config = dict(
    num_attention_heads=6,
    head_dim=32,
    norm='layernorm',
    norm_place='pre',
    norm_eps=1e-05,
    init_std_up=0.0221,
    init_std_down=0.00359,
    learning_rate=0.000547,
    schedule='wsd',
    decay_fraction=0.648,
    max_seq_len=512,
)
MLP neurons of a small language model. Each row is named by its layer, matrix (up: input weights; down: output weights) and neuron, and shows model dimensions 0-191. Each number is 500 + 40 x the weight over its row's rms, rounded and kept within 0 to 999. Numbers have three digits each.
After each neuron's rows, "fires before" lists the tokens most often just after its 100 highest values on Wikipedia text that the model never trained on; "fires after" lists the tokens most often just before its 100 highest values on Wikipedia text that the model never trained on.

L8.up549:531490521497461506529611487535409553528459560448517551498550506524435468469504514502516547520433485552458453532476411562518480490443488529495544556454538430507474510511497514468474468414563450541422488505479538520463513437480509450492469479463576546464542533468512522520555535496501514492587500530487480505511458515499470539493552375460455496481518490483483567470540491575520460474546477487468458515555448521513452505503426490475515478567470514483500508485519522567481534528484462455530551509528509551478460506513470490517522452549568448485451531385496533567520492525544389528
L8.down549:531551449476558466529468482510449474490421507475580579466470484510475507429550478468586451508479497538529477608487530474561504508476534567471525494589501504473501524532435493502526459523468570448537443503540532507563456479532495464463575573417462490501526445492489528526559501463474517499518417515448517628518455561542465518473470522471491501496495455493508514469552527520503517455503576482426478471488530550476489482488478510565491554467499500497545491492471560494499595510504442515522476487531465499452486373514458538547496440484496450591508534474465512468484472555521525511
fires before: "\n", "|"
fires after: "."

L6.up654:496495591549500451433486507485488502469500546485488560450495512409517432484540502410498431521477531461474511500512563514537506488446595596470468475436525558479486481480540560476466460462585447443544527474509506529547566486474519468489525467489475535504516443382556478513517477558548444503437500521483506487430527464468500491572566472487499463525450472453511478473554492489536478437426520488459535528533478523503580505476498587469572486519585485460513479527498578524492499483497450498493539490514462510475476517488455528493422563473500484533443422459542543511518496558469533549
L6.down654:433469498558493438540549528483521481514511487531457558503504472491441508517528534497448446561514476453491507419521476482507476454482499438458533415507531532539457551477509557442497419491423479436591539488539518490492528450463522499504483506552490536568505534469481514530527496487500439525448477519470497505453553500431456533559540521481482430491550527473503449553466550468491552516540462528468464496530507476465532510515557551506513476516550481452508474564480575575548440445512571515579552480509442534499501545553520537386568528532462527478530457393544445510441465497463535555
fires before: " |", ".", ")", "\n", " 0"
fires after: " |", " ("

L14.up469:502449481478500475520573418490498466500475491481492552509519488522558536546470495525527491496426507511542452482489497484552526489459569508532491444494561456430516449518552514573482501458527426555433489503504423548522552506497496504514535477443524490470522432497599451487514468491503435451434501505439538528462468431518513552480522532567526460507497500447536494544477376547539574483428433485479479561524424499543515472480502493498536519518489562494514500473491549499464530484463488530504506476522482514447542537475467641486433528456458451583514505558515570469470544536558502573
L14.down469:473449557481462485505514479536484456576502529506426460508513489551558478515431534512544522449516466538538493489536498462537492490576531501448494494464417446578484501530512513430506496504444531456474436432461535514450585500534513484529522543516522505493469538574486506526523493445376443535537582550421529535458570461533580442507477480489470523454517530485479472440469581538471483529434504465485561525529541519438512428478514514525451451504528511536482417506546473553515456465527497505526455540462491503475564519463518540439541532453587497421468468536480517510553541504532477526
fires before: " |", ")", "–", ";", " ("
fires after: "–", "2", "199", "|", "7"

L8.up72:464486493450513504533566521515471535524469468451543557452492513427434452473524485556584422508558549481509485530515429557502486478500479529511571522515572490451484497490443480512520504528571512486499481497494425519499569472501508445491484551477448531477506438505451507544496536535550444510498517558489467524475462535514461542482503442475480431531508502484568530511527494510545469417411540467484442463581461549467464530552414456475489497459491433543520447481550607482540515470482464554488528504484490551484539476491409562494443529519508422525483542455528579463488431507564509567
L8.down72:452447531459517484539459464494523523540460514511539562495484459449455473479478488545487486489504494501461498709522495527484496515515504513449536480533536510499503475494519485420523479441517524520431563494502480489503544488456540489520514509506479497474539471488504504502473511491459535480533509534454473643456474609553437466503467490464509477522480508533521518491506513564508480486497506477454490407538490491514489520520473463514510479540522446495483471527500504509632598484475493531527493543500537527451488342483480528536548434535536517514457539450460526499544383529512533517
fires before: "\n"
fires after: ".", ".\""

L15.up351:453539536467458523469513494470494513582534428511507520464519533488526496484499500508493492637455534506538546486489436524502504436453522477451596493505569512520478444518569459500517495432504489506407479513455499540519538538509505556544482620486543533480507475441579510421481483485536440504566555563552495444523470477509551510467507466412428495593477475479495500451499459499544409501515531467515497583487534561467453448467501470577532478504493486493488491542450476451476469505492485493488465512531449443512526511532519461488575436592516514459506486484543518525437483508538493443
L15.down351:518442481506433463480458531499546487547444459443580440442521527441592496508421516483483491466548446469426546547513499547563563461419505529524480527434580495466510537494569539506570514572517460514513480533521379513503516425451504523503480556491518475467504489504415443470459582537492515564559480594524509445437545488556556507487515513482494458516473468517546488570504562494453498521494486483499420495494507567540461467503436546449524478499513537499431481497503489482596461472549507458511520536503530506515445488512517573481552480477484520507485520525482488547518500490501455467
fires before: "7", " 6", " 7", "6", "8"
fires after: "\n", "|", "P", "b"

L8.up263:470462489440505480504548459496466505508451473485525570493489518430403432440470494527515460487516515493535487564507458612506490484493465545440526505504508512475532505503487484467503502508527463478520491498494473537543567456520484440435471526501527508471504462500430528541553562532539474478526458571480450536509425524548479514427499473469483450566505518533489503513556510542508439466448513457467450484528482505511521480540449405469538434489521418567492450520474569549541520462478491550527540509480540541491585513440407618498479522516493499533496584444501482502492426477608527581
L8.down263:500479518517490529503464457502512504481463483500507551501440448475465482476536532557516501498467504521486488722531524556461508494469511516440508467519494513491467527453466491474466520473524482522484518485504473507514588502465546482523507504483481474459507487506536467519479494495499465478479494506501480695488491640530446510508471515509498471484511502515513522489488496511507508467507481498459467422540452482493502490505459482518511514498536426492491491505498534482635596518485482537510504507466556477458518361505497527521512548567510506507464605422482518484536420531501492538
fires before: "\n"
fires after: ".", ".\""

L6.up756:519522525472559519482518467476528441566463563496515502506456552533427501414515507443521554503472500540441478505498562555538553479449499572438542496469492506487509546522502496490492526482504435454540459468514487481546472431527552456541482478513504501575496514491442464505527487584507482451441422529484560545523547519565440579512511508547460493532550482495492448507558511530509454394504510471516490514556529528511473438538471494541510505491541426504464465514466542486469528515446469539446475384448410554489512514475438518551449550526518425566432490522471572487538521521448571520
L6.down756:571503568441552465486518498492419510537545466437445474513505585567487430482529480504487488546536458536575511501540531498472445496559459529518501561445468508458478490491452492561502473490450575433545504459494497547519522539454506537497423444531462467494517496509452540520543530537458462515530549500511530492435497540492537458475416507510513500448474518508584541493491570545551375427523504529500472503490502518534485396466549516515470516411493451467475521535522538548442457518472492540542461532530478558566534506472521499489476464519531513441419509486552562541483504525450411476
fires before: " |", ".", " (", "2", "9", "8"
fires after: " |", ".", " 5", " (", " 6", " 4"

L6.up436:519431550504478545470478498476534464459424460517478539426447552544440482460527512463490466502502551451452486525487591473589576495418508551467517493484549520543524466575466471450492474509543481524502513464527494562534528513446535482490553458498519504542520477445542465467543488539513496466462448593469496519484499505572513539470596558479478472420443448434501435518469474536515529488511476515520484537539462555452460506520513492486617478427558476475534544534513494486484447539484455573479512466456428547516523521479495589477457589540503430487461472527509494568519508540475518495
L6.down436:530510514473534529448544462514492448507578420534449520533500448472485497467487462493546439493561515459527460421488462550547538537501460519454542460491516496496434569503440547489539484474491501478534506426464490457514544474469470463479445488566491482529573566446475555420501441436483475454502558462479495508439538488435529453474473466481557454543488566514452457512511533487565514501501475549598422520493499478507564511480546539472500504529543511478580477517433494551525519531495409558508550458476465476546522485501605483473500571506507530502503517560542511602512517493427553472
fires before: " |", "\n"
fires after: " |", " ", "6", "–"

L4.up62:557433479535526606439408459494477477458529477470557499498499539492475519482593442491495507507536485579490496470466521497467556468455477475461454592434511548492532509527516480502514430520560519602537507497505482530469511486508417465472514501482518513499459513409499539538476468567565519452469554513408523474476479437452493506513525415468498448555497461432499474569525447531541501504505487529503478545540562519487540553460428475452528490498554491445436523549520529437429494504496543509467546526546475515498525587469466519492477588450453461484509467525524496508538436504556485536
L4.down62:550478498477506526525397438483569519473451490496556509511448484463416583462562495525471461514482467526652456572486509572491533581479526526529493471516483498480508507536485482450520431458486503518512493481484525540425497493427580527489553440535476533471490485474538473469558479367478481487534548559503489474471426510542491443476534501532530478534449473476538500481504506500545446540515472480476492494510552480483549523528504546503438489491501479470530419526502493468537572558410442534564479515513474523503534437422466539534481526534496474493471558533497475515535599502521487462
fires before: " |", ".", ";"
fires after: " |", ";"

L8.up70:530521456474539547521519468494483447407487430475480479488467490524556510556524498436492452490516559547511501436545488526500455502549492513528467503483546496449513485559430500544442643493537427500476489532584473550486499541492471510518468486553532535442490456484481562496548559511515463494389569503498490527469452569485481559435574459408436498481491463477548477454421498522524511484495522507556466542501473537451581590492488485457479525436515470542453498471496512456431538515536521513507492502493448508507504564466496536506515530550467467560445513512448507522484517538563578554
L8.down70:523533526514549455474519532472504539584492541444509542460445501470480469468504507520495468514495563435551451513478533482496448506513473455485495537475467505507465522418530459534519478520491533515507503415428396562548482538561571520512445539456452564516454587449488536494486513464537494536546522451565534448481571459436550466486507489527529463492552498458534476563465536471475441459471464462568501452532481495518519446547518404493440552457524514495440499551490520511550474501483483600545566474530447457587444437528498490524489473473450491427515537510550568546492564498508519500
fires before: "=", "S", "T", "===", "=="
fires after: "\n", "D", " ("

L5.up215:503494521488540517443489448452465506515484456519465560480458513454562459490545482501549399553489516481469457485445473539563526552478530556460554534517488522465471511636509520500538472402488540527500484466472405501535475443506451483529527486505519513459504528501510552491568440551563438471503564563506564528505516444524482548543504498507541463420456428494517450536463444524497475467503513402459474518526499502456502473483509555485551537469586535474500455507441572541482510475530493546476489429509481534470569515505440568524471555512491439546494407511511500552527458536534485545
L5.down215:461495470566452468487498546463399489499515469536489489551565445438445489456517460533472472596583477543540435483484457422508647521537499488520598553461482480521458499577485539495482458526470516542515468475510468540454555521489464451522446460527445568526547487487477516447537478469453546518517497471510499422515425479502534504530444494533532448473489553497525565500494491539542476507531533452474518481496504510450469551438555562503452475524517528480515529470453554515521503548466529465493463452549506553513470528534536545465519509582431400531546497547560488491464500465487507469
fires before: " |", ")", "–", "m", "1"
fires after: "–", "/", "5", "-", " |"

L9.up611:461468472507595522464471490504500502576475469458483544494513502437540483538471498509469408489502537521479477462432503556555546461488566527455485475462560503483538468469506502511446464567502491504497516488475519464519523519491471495448557441463547492554623515520443466523476496577531510555502443488533542446543477398478504495555487522524522508558530444524527524495468480510622518418513601484503416563514562545534494499478576467502547451484505499520423500509513514511472507491504518429465508491499524485502471484423433511514475582470455520459484439476468516548435500528495432587
L9.down611:468466521434534522534516515510478557539470495599486544467484466514491568561504456580555479492486433512477522572501480509472545488480495525515519501543489494433484603465533476436496490501461513494530480543459453502496491464442493552491553505462505487454507530545485540507504459505552450451535551559473500602480568524592616492504478508544436571455452556468503508486483509432541489489457443510465453475516516469506457550499461499466494495497493573510536536460477508522435496480425474463518498459551499442504415400472539491586528455449432562524548579504451469470511490490472493482
fires before: " |", "4", "2", "3", "5"
fires after: " |", ".", ",", "9", "7"

L15.up405:458504494467494437490470458534468471506513502490479513416511509526531531489515520554536484514472480533493543484491463566468552506438521550493445509483539507470493443485453417602498526506537443503535501497486439496511457518558454541443448566452525509499454440552498440516486487577511453525467524518486505463456518458498492499515503543601462553450483490412483458489528462411550526519499462490519485524530456602489557541433542413539547550544474485554505497497475461463563447491564557495508498492522565507481555529486426544519489532514483489574508555547542578503499543426598499563
L15.down405:516480427467501451494452446529421473563503542475461527519439439565502559504533486441532487494438515535508497487485546471506550466492511462493475440517441512513561449558537506523513529517452532544488437424455553452472528544501517446547467464527556506492528508441504489484496539492503562505491518527515545397493419587548463446522459528501524476516498447491547453507536566517545500430455521489526504470528598491548484454410463501509553498473529470476469432456504535553552543525544456509561452478469493504509523660504512535501539537541480540562452521517537488525444496484528475462
fires before: " |", "F", "S", "B", "Z"
fires after: " |", " (", " Al"

L13.up283:470444523543515531508539516479474439467505463528459500457586577507521488449449495414543521508434471543461486514492533497528495431482513531454492491454585476533513487543473440470490542410480526488491551525477524531510565388465452453502490549471552470463555439478511547554438533510552527522530500472483531481516491505514517504459506474527401506549529583445515523461471501519540539557563459481490442528518496558475527523536456424478540468545461465569539512458418474537436562517500457451489491536495491485510524481512441535503466528515495545540502434498507623444478514481549490592
L13.down283:559550547519460440505435423477465523518487514497555464545406504513489475480545544517460540501479536486505525490521511487518475541558548516490569530430526503372523480512530575542457454453495442553460491391460510519484491535509533444488550492553462459560473501550490534442592427453508461436490476459496536463563426530487502465509505464542493490512455494520539512516517483478448466471492486452525377510490471498550515528477522504488514577538534528457439519599530593511508508460421528489497481482561511496485514558485514492516452529493464519597498524448491465485556466484526511486
fires before: " |", "–", "\n", "1", " m"
fires after: " |", "|", "'", "0"

L14.up581:539472554493523516495425532468483468474428468434474498455479610589521516476571497533505494539430544511487454530460460467479531516418532489457508502497479469506510487421522433534496600511526494480478481571581461547451552451461432551502492490468454485487457453460545471551537481487498520424504539474480573525488501472473495451482564500551413512548490465444473482599486434525504566491514489441472488514453524538573505543537511520472505434471512478520445524504438462474503519473482513536519502459508541489467530557419480522485568527567512521490446493538583530551521509480516536574
L14.down581:587489504454458425453483576526568556464483559431472514575476484445464491519504510489591510535441504471491520540533504471530526543504523480534513538465487424464557484496524528492521493530494550478442494450489465484449523550529451479563553479481533487543381535495565486508545542483488474512491526492424458546498480459496566447432488508579457569478559493421466501535492478546481554485526520490552543449419461507538496468440495499584468450500453500470504553499524502428504480499495484493514473486528509576482491489477450530463563519569407480448472463588531499541506472493547517560
fires before: "–", ":", " to"
fires after: ";", " |", "-", "19"

L8.up380:533497417505529518498546574421479523477534458491503431480480543430455428460472541557424471493526462498533504448466469522545489500468479517514451466504508455501472445423442457564439581506508486502558542531548521544479518494440466447498500474477564501455509372513525511520530537499517527510470477532522487511557493538495511531519557491513444516492543551551517448529481450444517531450540509528540500487523449481464559520456424417505503558519494450565444486517590451496449490501454505561534574549573539465495487535509447541444554547545541434548511494443503536534488476454532533476
L8.down380:529541538411512442464515414510500562507553560496494536543546474494475505501462436471566546527459574500512494534576548482492489505517494452457509513474480495482530517514555553434496481497466477506453461484469458480548535530539557530579462512499445446530463568491476531487524471469552486547522590497458506528438544474478463467427487506462544511540492488455518510432438559485514402518429465470484572491408547539488551453502503503448580516438522512489503506530410519495551555550543504510452472448366497475544520466477563541564481515462489526444522537494494475484497495506469513523
fires before: "=", "===", "==", "A", "P", "M"
fires after: "\n", " J"

L5.up301:545444571486540515446457453429483466444459479509520485403545539548485464523470442485473504501431397517468473446561547553526510549420479472418456577511585527430527573499540528481408460519515477588482482462496534547533522445497460551583430468479523514485515497551525453511509487572525462506453488515510547517514474486584511484507506437506480464526515484487512490484502467466518523383496598513556468535563484515497500467497507555458543521494517417481509504526553530527472503536548512555468512504512590484503536540456484500475464504522548508522460464468447480518508532503499524527
L5.down301:528526556499542519516550459580508493408517477541498518479492467537527487477522410560467560509516505486583505456467481540451538460498523502464490506462432500420538477476520521544521528505438395523534456549523557506524534493453465540506457509431457448514442557552509511489470507477489540495447582443520529453513520442544501502539477547548480570545582487506559496529443512441505489409557489526456479541483509485415490511447471516543527506570553402470510475466478492462523466511476424497509512537523491420511481552509503565434516597510508505469488507519513447533471541521426465474
fires before: " |", ")", " in", "\"", " Mar"
fires after: " |", "E", " (", "'", " ft", "7"

L5.up404:470489516489528566445486494483518476435454510521499492482507570556495472563487447534545455437465484540470499479489474541529535417482517503495497516402520561503523546423517481534431506465492515565551485620530530473465499450587390491471442529446510560458475504436512467511496517547496416398405525494509508485462503524493532513462512488532400471544506485456446511456500457545491511514485520546491501539574465558476484486476448469484466582568489454485451549499556550524493454553504510529537495482495538516505585509477478521468422543504493518466481450538468532535485502488497462573
L5.down404:487525493518423506418501427538539552468492594498472534505441478439515531437466493527540428506511520435575492520551524515533534511468557550526483514483471514507487525480467459525519478463515510486486436510509467528463561543480545522484481553514606442420504529530487505554576514534530604510526433505488514520556499439453441464460410542617541475519473452493468456506507506521536552474496496479539537519514481486497498471426501462426451420509564504517468538561526474452503528530543411456457469518494493475479521468473530560466567578509498483569466516524497512507457538484471467548
fires before: " |", "\"", ".", ";"
fires after: " |", "–", " O", " 0", " V"

L14.up92:555527499484498451477553459468423534512527513445446476489542540454478482584511573520543506487451522465433560535490472501536587498460507486493496493482436511511507435539539435569526482424490485454446505483610434510460489544445489507503443484529519479501554500432539419470542569545486539417466446506478529495554449469523502474502500461553457523531462485487508474535532518531556446544484469502453518503463555558489541522483445459554514490464542512521529517565532536453446567412483527521492520446515562483475508532484473527576567464514541492486422505449441530499462450472533563443
L14.down92:513529491512443515454591569491499535519407518547425482429497439563552495561540472473488484512465431511524502492481497451527490489492545520505534469473505493494532535545487496482543489479455524486569508492538554432543493439619448531443464498496529499508555505521542472477465454468489502489493482462585547504483471501493515474485489510493497521493494558473404470502490578429479554467543444454503523501593446513500507524468539494512492441546527485560525497571492514490480523493477522508446463560574455510558445445468535484478390519506414601484488459583494510493476506460459580555
fires before: " |", " 4", "ed", " 6", " 8", " 5"
fires after: "\n", "|", " c", " contr", " h", " |"

L6.up136:439503512505504562431490534488484461467505511540481542471496504513534491527498457433484502512492512507486505400543445539445548467431536572476480426494574527455489497518509516451529463491533478619452503500552518491569493521516473493461479493488561533482550468429556542483482489521440474510468521539510494522488454500558468531522607493533473406480412430495441436539532482462543535422510485510536477530580463526505510561454490545430514419549545417486466516467492469479537445458493486521477522493507511465538481516442469533487468559508489495541489497502411588546441504550540547550
L6.down136:479486507438524439503506519555513444496512479583492526519500442491505515517424523554466486468498442539619486396495449595503495489462502514526418499428522416485536540452536519526498492533587556454480499508464538525468550462552451474459472474497522495462449515474479486524470496435461463473559500505505496548493500501485519496494528574562491490501495507497513496506446495469550609526526489528511486499437477543525503454540434510356494525518499368500495508504502524556528539511456511510460483515455505466548449522510559493452472549536475549478549548462539544549498557572544484478
fires before: " |", " p", ","
fires after: "–", " |", ":"

L15.up47:448434571551468470619512395545412538510523504504546537446466559419518525424496458497492502538464491461471505522472501525497510502543585501494496455547475491467507459492529520464492480506504485452430461511475454453602485506507476437542399470542473448547455434408491532532496509531558499444381501481516513494545504497477483484513544472524552527506554536538540482471483490450540476478465527494513515514494466468591561552496486407547543463462502566481504466478564566561491428518559490521546502475532477541522481550520493501501537486486494514482458475546511467521460505523505501554
L15.down47:530519472452507504592468512503448521488494496576478495521434459456555510583445549510527504560481497496453490550549527519541506575446479534505525558505565445493437474567478476506493560539479512529513501534480524489497570508464466497507521533477557515493509500500425456501415546567541499532482563525515409508467502425566544552444471433515491442471550470453556511535470434516403570432537517408525449567499519562460508458505477533546505560474535539558492473471477471496473447504446486497509515400493560484482500486548484495497412472517436467505492499500553509514508502445469514456
fires before: "3", "0", "9", "7", "4", "1"
fires after: " in", " In", "In", ",", " ex", " from"

L6.up249:511489589488522506488510502518500546452418520527476522509454521458518499496523470542467462502510448495446524449511485523451578515427536516482475472533619592524540529502495460497464447461419411605544460505536518465562537413561555528480455521481518501433485519474468483519444516553480512447497465450520513491471480443527476507571502487532461457455497463504560463492487422496468506463499512580496478563511517490475529546550513419523471493568452447425492490538501538483477439488518474519466530549405477491542538544494401545498508581512488455463452519490487501506545464541523508554
L6.down249:482511498490596525535524456528532470534472502557472542484528546485504421475490492507423522535583460541487534510483431427511478460481468469502466466432508532560469467514469472464490412552486448389475421489567540472494426425548459471458478504531564542496515570520515492564555486476450495533487481511580460502524459479491529518458566460493425466554528482489558461533504514569536563452550538522462457518550511505503500495494476495607434459505520415524525442496486520576536463513529517504534529504454466526493485525501551567477545493488476484527475539469562544483517551417501494474
fires before: " |", ";", "+"
fires after: " |", ";", " S"

L6.up162:492492469489484485444482537493494547476444458525495463418420488467412483505508548510536454441475519541490537483510464559541511413456528479503536550482488484534530505472434452511546457452565454553494488499569367531471549537436466515524496547424443499538497467517480532491502434526476477502433487554491537543527473477534457579484539453537471517488465509509470471526544454456596492438581573435484509515532494428558522486498450499492506469523517530436410536492506509560502504521502532537515523491563616512544521504499442500554551523588531458536488461518496521471486495524522474530
L6.down162:511507511478548432477510507549490478529505450515544540584460551552498478533564499517544541530526497548543506474481485489509483483519512505438507473531469434475516551510496497391506492458408526541519534470492561550493530451475484551464480563521532526519515457466491549436484379492527537537510572490490506533476460505485405520533425593469503412529494409490480507645462478565533537525506494473529516463471504510574493480524496513469486430464549502512549481501503472476486494479551443508512448560502436472455561529513437498491469474486464561528436467490492561559463531456436491477
fires before: " |", "%", " m", "6", "/"
fires after: ".", ":"

L8.up15:494565512522481520443449512463447539528513470488519501532474552469524479599537559473391488483434501557446519477438461479558535494446449593531516510517476464458521424452503518511464450448482423504528507523524475564472485543403436489463493532430452477510507494519537557493574523538524482488426533532533503531464525450565465537531552440533502508475506431479499482514522443415453483513488473516459434582592504516434469526476461537524547519435537536486492464580547484514505528497501500486519515460532525501518499523467406473560516538535514472538496489509501542563535430490537522544
L8.down15:531461495508514481470509545522537524556567491521475496518479574531496467557502534470484543513453423538503496412562491469464475483489507528523504483503538520513483531474526533445492509512526534544562528485508504523507432506541493511472539515564517437499446459492503555454491457534416502436571492482501553464559512373508548486525514458518398532518540561553472531495418455493521461595485517523508544486498469502536533545457503501490528498500437543447545545430511449506466454455590488438525424470474453513549532483547514410477493394479497507498587376496489504507466513506466503487
fires before: " |", "–", "p", "|", "5"
fires after: " |", ";", " and", ",", ":"

L8.up648:414496514458504405557492505531499513526425457502511551454510530445416467501547480542548395530572522460486459553470482543491548469453438563442503548521534549475521453498487489436542465521590459453573492511456474507475586513477466484438516515517462503493521526478459500556521533487466511459448486511492454534496477522532416533469511506503483461483552505541479532515563480557518506475483511463502446464545463563498475496558464480479482479503516430560497476545524582445554495485480473499554505526460528544466547513465478559532525534570475442496457581443494587497538408469555535516
L8.down648:473512566552528518535539500477477515473453499496520559438448451509466496469539506553504476523513510495496513748494488509512497470482496477481518467488496500482537498514497470502517524500476535488472517537482508509512578489503520490511484493450449484473488484526475509526495528521503483494492521532512489703467509600520468515487500462541469507546531516508515534521450462491479524468529514516441491461512434493456480472517486493488513484480508447485471499501503522495638573522478502505467485495500555498477508321492482488459484516489533484476473550430506535452518416497471498508
fires before: "\n"
fires after: ".", ".\"", "\"."

L6.up466:515452498508503524399479517527538550543437452489496460450490573548452506547560549472453464447467524529526499452455546547500528509432475524545572470519568490480569483580541481436496448532510501515498522518473545466456521582437424539517528447420474436467504528495492579508490471532560465543570509532480516463486483474539429504486540497465471445464553505519510437512535429550512549469523543500468556497498488513536488541443440504497520479437437491450486521479584516541477539513564536545510505464498583507458467506460440518462540532517500461504539384512472552552525468535537483486
L6.down466:442514510443442515515520526544475463436500452515447514543515515516541486513440500468541502458481527518426492518485506538535544497437496496537479489515535483545484530586543602462516560574484493525509504578546562523455476418495452437470571510538537561468520444497472470397513460461477491518516467429527534513480515430489470555471542503552515448517460494534463487545455430520541565544483459473402447511517537551530497503519516527495435435476581512454480495470459545486487536525559492469458573504538436545514522486464454488544516528423510497515539459517432447462499581477560478533
fires before: " |", ")", " m", "\n", " ", "%"
fires after: ".", " w", "6", "otes", "%"

L12.up171:505502525432466498519508470526531457453553508518465561466492518486481447516433447460494480517496506536482462441503551546450540536525414555454436448504532389527556454599496495526464494538501453465515515490514465498561490459554566540470473469516511479536502495522472514495545537540512497436481466570469462438490498546567506502448451511572421499515561475493445586568500459493504457502507491563507520519495488543484472530439476515456506554381509474485458494471520563584453465508530483532540545434449447497499444516547456546470542548540511463583556548515548509544524480477547535531
L12.down171:531522506490490461548506475483562516531555474524442500507441486479556509517481550445492502478522489536513483463514458497563416534473576570501518513592507467494490532560538499535512569477440501482540605439600592542495519470518525458471459492470552545528523472526516521487432476527486493529493488576560500495511495446513452469484428501597460490415483450477467480484495446485504528544529448460488487501494491494474434475457529553466516508476482440468463514526463557551509500582443460503480510391466462515491463496566530499406498460431523469489478528549458537487624505536512479491
fires before: "-", "\n", "|"
fires after: ")", " |", ";", " ", "a"

L13.up541:519486513415514477500521491444466498475484491538470461499533561488449477417437460521588451507458497515461525493484450502559573452560522554522432522436525488464505504506494446510466490517550497399535499510594432495535559482472434484546500520498507478574537477466541500448529520516523513441557490492432545491455550544464508426498558443444424499508556533555531451490500543474443565521541502492475485537463547518573503516521506539529552495523531461493426443476459535531480558467496472442528598407505452511515520540517481513560494475454499528568463462507523526578515543453519486524
L13.down541:582476465479422489487457443473512512450504520569467472479531485527509513580459531532446579457562514471478495517516478504549505510505455503528528536489455448467572495525532573489524495429435626482538451519539520540482558492477510481443455573548512528532513469589507446464504570517487553536468553527447517502476564503583475517513522559483490503515502580473488490536482453419569495465553500491475510549524506518499548515472438482486513455465476522451517471457559469478406406470488516606468512531454511526512513508504440477456492455472513452529515509447423496432481462518527507461
fires before: "0", "1", "2", "9", "3", " 4"
fires after: " 0", " 1", " L", " 2", " 3"

L6.up334:472496439424514486520475463508498574526479482484489547541501499513523478497548523473521533465519568507446484481489447468506492499476498545487508468447525469568561481545483531495550536484569526542432469471501487489498499463509506440446564548455553520479504494394469569477504446521561493455544524492470444523465497489501499578481560403524458483474544423437522494458497484545562460430513440507523435478543507484518548533428428423505530503483566466560493504504553514490516539502546491498526528483476383567554502521503365481521534530542531473485536492556457490596485480530555494544
L6.down334:531409449530483445550448466513518479496502527542473550588452508431522504444481428455520459498468593462503491483482469550494529472523548495430497445497491468534417527510496506497489494481550539502496367479525527539458502425512513475498529532524534578498528430508497490471488493521517500500506437486512480489459461492528525575537461490507455466520509580522566504488524486616602517483487567518492476470489489549495558487454496417504519484498509513453440486492519513478512541432518441550572474563499460558536495556447438463437516541573494457496471501489494502501477544487568594551
fires before: "\n"
fires after: ".", ".\""